python train.py --vocab_size=4096 --norm_eps=1e-05 --positions="rope" --init_std_o=0.00916
MLP neurons of a small language model. Each row is named by its layer, matrix (up: input weights) and neuron, and shows model dimensions 0-159. Each number is 500 + 40 x the weight over its row's rms, rounded and kept within 0 to 999. Numbers have three digits each.
After each neuron's rows, "fires on" lists the tokens most often at its 100 highest values on Wikipedia text that the model never trained on.

L5.up193:481470501507520556421504521480505516484474583461521529446493528469553488547520459488420509478504545461522515514536503507571525526473488489440554505507540508539423524501578462494532514493531531495536422501475500400471553552488463479487472462460500516587544548530505469440494463476579437494535554530496471559430405586473496408477552478541528490484492473579545514513455553517535542509465440382485420459528465517494508498517467482456469495520486522529456507511544534521548472504538558
fires on: " following", " there", "is", "ow", "akes"

L6.up65:513560442512463522522433531507505432498472503474464542521544529508456506435486465475534521531537548490478551411427551500469489492481436447482478464577529491537520465489550491478503496489508544524505530489465475506486517482615459502413436539491515513464486573503510503499473541476501490529526506482478576523499504470526477525523489530465548462449576524479523437532468465557551468502435423467529528503499476530550549556463401483422484488475472400516455635435512499461559524525536521
fires on: "ur", "4", "z", "r", "b", "i"

L2.up227:575540494520506477511434476477432531475496539436537504494524523584519525480522494498568525464504568488430502458507461435575498543506449487496528427468524540510556486505464468525477480491544531490507523532524512463474465462428471468547505482490503550492463481502601475485540474517619518492532490528503503509423521531444481408438515504556498496485516491511553481432448552432428471436498569548470476526533496429555540471556516517492505513515547453568476389470444498432483525460504526
fires on: " bank", " reg", "g", " direct", "ess", "ater"

L9.up115:452449387556435473435479435503515542481487469459511601536530521431464547447516530523515494446519483535463537502484452470519539517467503584528507476425530478511487528447565551489471513460482520489501539524471455542501577524494605487573465471585493499500438514423505489457440482465542536524494474534563543446482471557497466535488552554508462475535592448534444561498529546433545485570467494484503511491496490429488508514493480506489504489429511445468509534494463534532496449513504534
fires on: " Ch", " ch", " sc", " first", "Ch", " Gold"

L5.up221:521456541536463503490476491479518528424558531567504534478550587520478426467567527518511455434483459492501519493577490508519467422526562606498518536532451506508572538525492502510534444441423461480470566511509430498506484494501396506462539486451481459420439426487542595547501495463494466505542472496549523520502501454498467519590404495522537532492474400485523478481443509464537518512497460535500545481538464441521531551512524527491446532479508488469533481548515450524499474500538509
fires on: "c", "u", "k", "+", "ty", "ch"

L6.up593:518461511443465523500497507489472534558410580522537491499455482452530421491485504517531488574480562534467525505513533484546536499540445476513452476557559521532483524473563431519504480465396438521512449489433457431468546517443507439468525564498443480581514491550430490582403555545497505462553492535521545535548513489446500468481523481516485469507528461471535470543503599491501502559483527487433423457508444503533520503469522473504492476471505405460519512536453442502504519485558508
fires on: "c", "is", "on", "i", "akes", "let"

L5.up85:491540446549455480569500461550499435569486498466538495504496536474513579454495456447496520480440491455564509423534506548504506528504411496459482529476536463510528443486496513473482572508523571552535525486450491545529432506460467459563511514482399500467508442523427503488512569520480434529546563488466443486463500472467554505576521586513495507496453577481468535521524455537614408480453498450492538475500528498519516529539452473498522543454458514544506538514532474434491527534562524
fires on: "b", "z", "d", "j", "te"

L2.up638:480529466483453475515566555513452521488562517520527422496451526469512530453457530554509458427509502415541490479503444510444436518436467503540536439493462439512576513493418477538502463544498530568477497519479480558450472453442418555493442456480521508492478483500465544487499435498456487505491467475447452511511488537498436526480468527484485641532546579495489488573519515546499515518458495509514576546463483529528497504471504536591509458477606497558501442534460490473488463535458497
fires on: "ological", "ural", "ial", "ical", "ional", " character"

L11.up274:502487560485564562497527524444486413538509499521572545516452453432500527586522493576528519487545523503541422461438543513530484518491435557467553491415455470510452473496523559551506534483497514475542523489482462478406465518513533505430533545465433534510529506576535473497459557458478553493482512504427521470454550519484539528465489483491454467518525474426457475480540528518485503492532477535472556537550496493523467539499560485465449468567535476489528439575463446419407462527467495
fires on: " H", ";", " |", ":", "H"

L3.up460:445506526583502500530581501486469537537511493504585517456538513511550500507467451461549488547445496491475504622549459433478532522511465505504586507516411439547539541473508442491539535482541538514505473498503474522491554532462493527496471422495470510482486528407542503497536550459512489550546553457464511473434456412491469515593558476516497450512519423546472528549481505505457455492454524506507538499498498490531513575538596476499475453482467429493567439483465540565508551462512484
fires on: "v", "(", " V", "iv", "V", "av"

L2.up576:491511482523525514519478523534479489541575534482416530417552598471577462520462547521566429483490534539451484534433535512544445487494504490546496485471569518527501407518511476549473512512460499535488530463500487370495517459529495489477464478508456502526522521466495556513512473462473556490491501477572575496450505478577457461461534498431463427515522539520419379519474450475556585513542526564501472474455455482519541469510517475481481476545463490531434506486542519501532517467539457
fires on: "ount", "reek", " League", "rick", " league", "aker"

L3.up579:502501529442537515525504516459499587501597490403494477501457523481562437485506523576569467547499520482486501502442485498547526501493502482533514532495517444486540488479504510512529422455545454528508488453549462469494497557465498416448463506421454533498507524471495548521392524614451484370541534538456521517399510547480550515566555526432528465498520434484478555528518493519526535486538544485492469540484511487568489481496451473492477505520491431489541490564475483512509436461538496
fires on: "ian", " of", "ist", "all"

L6.up567:490442514512481484516514481541541498510437512498504501510458464468518492514602443482446544526501473494544534506481480471507560542487537490463514573471528527527497490494496471568470413565503428530399512507528513494560570531505416565412524508419510437440519531385518528523502494424534519473478570492496542477493506507497519486538466529516539565503512460535542447432515510524556522520508506472555554447519501517488483454443603518457439459452532431530526476543517526454461434513527457
fires on: "e", "at", " |", "ell", "ol", "w"

L5.up523:533446392524504519419522400511521483416533584542479504520537479567568517498568461424465424434530497502489512514471524519461477436538564456518566501499521502547475448441537530552561529452449458510478466552466466500523523543460510480458536520552489528522442514522501528495504487509537436529504514466510521508515423577504522556460537459586532511527520473507500467531456489489521481485473477524510530535534478470529434468522478470589523454482496438564471469442552498482496427570491462
fires on: "9", "st", "v", "1", "8"

L5.up461:482437565533532471461529547497472470501524544525497485492421493565471506477498479453482524559521456480489450542484484426510557534455506441497497497525486509459539574536545447495565515504588464456488575570506563477421496506481475541491547496486464513510498517533543530499578436472554518509462528468437577535465520497422526491541516508528563439490440462581509499570565571430465504549474477517509516536513461554467519533474540501498482477513463401439467457503475481475437479473549418
fires on: " |", " ", ".", " Votes", "ording"

L3.up181:525455523572534461525445494542561462542544497503479581487556518460478503462484467541483488481494495464500531453508472520549488462523498411499504431508513528504519447458446468530524519488459469510539564573452511503499575539506502477552505561420470507490481551528537511532516445489438418484528551531531564485477529485482511489445581473485512527460539523509468495517473488448466546617429445530547401511448485482546473507424467464526590489504472427484488499463466510542600543512448470
fires on: "ently", "ly", "ially", "ally", " later", "ically"

L8.up576:542521510484495461517491447508559510484577497488458494478557554459489488469469517489557501458463437503495506485411503417524521495466484471507553545473534409435475529505494503566530559464506529528545588463501440495481513495450495507496512485604515504467473467414536456495484473494509457544504498493553516465468462535571535544459437548508472518513566516518468602486560531506528492526435576486542475449554543512527502529573460464544566508475469448549468474390547443458495483465445516
fires on: " ch", " c", " st", " Ch", " le"

L3.up7:499502464497498516475526434588402458549490556543479495537439536486481483494444501569524448523533594487465508518515460463479524427533486541525557509514567528542549503539472507484533496469413437470490470572498550468487466446490492490457524573497521490507489555492597453488558469553513498496516426540452459551456496546485557488424511487522491518492523475541514522466457474524396527524476517452513508573478490458528544517499566455514446519521451445582493499416509537460532492571458479
fires on: "r", "en", "g"

L5.up564:448463498582519488531550567525512526490502453511402427475466501536429478524512458483456500406547529433487499600425448473471485464575479477499512537423519497506537549481463527592455487504472451473568498520459471549536522478521557567479503565466512530486453523472524429472559492515486434501543493559485500524507417543512485508465552539492506468524467484554462473506498480535558476524459524483548505562490565509558489436556507465543498503516457500446554445480553511535519434476462535
fires on: " |", "an", " San", " a"

L2.up146:509474478484505483499510500460484444503548498519487510556427444492489497591458533502494546473530564487517509521494524499499549499494507534537510533490477467563509482536500503572516509543501479450464505583487470462539509512515542464501487620566449554508481474516480485513531583604553455565480451531568469438471516461511542496499547489493465503492515412526513432530458538463439609483483434583512502436468540432516470463493534480456460498504436486443469463486494570390513529551479462
fires on: "en", "ing", "et", "ation", "ed", " IS"

L11.up315:427498487488462551453545522494522567553562538460590474561478512577555450487497541526487518510501524478529532556540503516573494489522515541498456570447484524476473500485506477496551440487488455448489459524485497496471479438424471579560547522493567457475479528463475541482497458478468443488535500498509532476479490416523537473499479495467583514568414532476533472453547475559502515438546499527535494453429481529477490446472496511488457467529522458533525588555539457408566479419434488
fires on: "ic", "ent", "en", "in", "ist"

L11.up570:598475544520504513460513470458456486513519534558563527475518517526484452514448533526470630478436388457549548511511455564491569533470475483505466532487465498500542517537547499472516485489489511491486547606465505523500469451531491563459477491529497468542490517447534519476463427518422485474461500542468527473456458489580487477516511551523555566591488465507490502508451518445467545566449502429462440458465470531512553521488528513512500529502489535560459510555481491397466451446475501
fires on: "-", "S", ",", "\\", "i", " pro"

L2.up130:525489548446580460493515549483492547466592478427480445421469504532474525460525498474509535520541535465471555515526574544470442419496501436556540500542583490570530504453520502463531455526552522578461462437517478503510488526518519481533491501472559547533458475528555473551454496541555509417452476430493534475478549541473486518550522508537546450441491453481520484477464494489484441487494555530414424501426547505480574472518483523427461503543450445488425462535508518516501464509497527
fires on: "p", " l", " of", "oth", "ist"

L2.up607:518563502459486493398526526583548519515495478446530516514489493543477444460455504529493562483482500509507556556483476477489446423465473458471445520508478468514498530494458474493504457429486493502530491480602496530495500464488500458495538476499474404505481569475515463504476498559484461573501522451454475469478473464485479499428503526572527432541500589509507461510570427493557514461503439577511489482531490507437551479460465545438514506567621510517562574514597489483496551532442494
fires on: "ant", "en", "end", "an", "ic", "ier"

L11.up359:490526422525567470501508460496459451524572494434512567506510483513441534529550586474537532429540522449463472516474533531520595514507478450553510525499493457458568465508487460497552473471527515505459508489466485555539482471520486499479492499505535494518540483462577433448506464480512558479599506440441463529520548534529521489491446444534496556499466449514585519527447413467474575519551471465497496520566514494435441499506542456516452498453522504471535520580514401475527479468578450
fires on: " S", "m", "1", "M", "."

L2.up575:510529424528489565529557550518528449570550466477462450446509533490501444437527553512466522532468490498481510406479557479490566480515498516482485505545486453489595478456426546474535499490526458523410562531505456468487527583524424493501509549440470455472566515465513434546615498523509435487506530575479571483577496463505508485523550444488457497520449487547502535479498543463531548559510445497461529480492485452493510458519457504507543532451520441485464491493491469514580529504455432
fires on: "ly", "ially", "ely", "ally", "ably", "ately"

L3.up418:498494499469480611497441473509542458531466533501586536475525481494528516480448494478511473538461497456509479523556454453544489490505449511521456529508532490464526460531521517474511520550467465447477499485419432519512480468501517530502514455510520417463539511519551454505450453568496560498532479498472537405451417516480441487470551527572501522625487514520457583508606523515477564544493521463476521468541496489452501520487502539506602427509585482523420515521533463472449485480472432
fires on: " in", ".,", "-", ",", " and", " "

L6.up539:450467495542508557568530497454528583490558499488472513476462515521515518427465434537516513489497431498447435595536547481516540442492520516502551483535559462527536533480476458509516396576447539486456479475425403618504508500517531476418473495506471539523488571509547438551504503466518487461432530529496472481475605478529464471453518582575477482467485520473480559520500492489432516526495530501518460526504479503549522508422562530494506518520551487502494462507493523482464453488451448
fires on: " the", ",", " P", " while", " when", "9"

L5.up82:444491473507564427467542520492555582454476528449450450495509544480408532497491534548454570469475432469607478541502464471496559555462485473513482508519478522452498542458483401500480420540451448462501518479500524542518503496506473540493557539511445456532462515528522474494525488487509552516529508551453553467500494520475586483507470420509455445501527544529476391552515553518500525505486524553545562504527511475504464523543534468520501502466560426505611532486514495514473395489502489
fires on: " |"

L3.up580:452519474503477597532524496510436509549543485550507537577470491491510510371474530434449487478547500489448485506508506448513517457536474519508468438557545510511545484532534520466527369484501468508457472511511443444529502444587474457429518535540498480458506476533517483585496472510541494494451553488470550543490514479565517440549491470531516534466537478545475465500517496512453582489444472531516518484487439482555485481485476449519450481432484446581578498503480448521582525477582522
fires on: "r", " dr", "^{", "ont"

L11.up638:505446541472545492555488413530555475559417515482532483517492514517463537567471432571508469441495590524475517464576512513487509567511456486427538504547421560541495509538470496511574518404506521549527540536465471492508454448521484513404472479550457463466496466475491543486455542523481516483445475498508569449520454527460579499561529500552466504499486471568506455498513526486518437479541483467462557529538447500514533546542543487504415468532470479566462455519522446477436492542455506
fires on: ";", ",", ":", " |"

L5.up179:572487508516562473424486466526492479487518544557452467540591511492462561477536413558460507495446547495480535462521496526529485542508461536431550494479540539499534437476407421559574469445532491509477460466528515501542463433534455490425527517415505507496439425443543582571451489517514571527461496496523534496482524512538500543511496459489447552443504505496461535546490525478554514497497524430464477476572487465498478526437441540528426496494487503458514525501518550517555432473498540
fires on: "c", "p", "k", "cl", "7"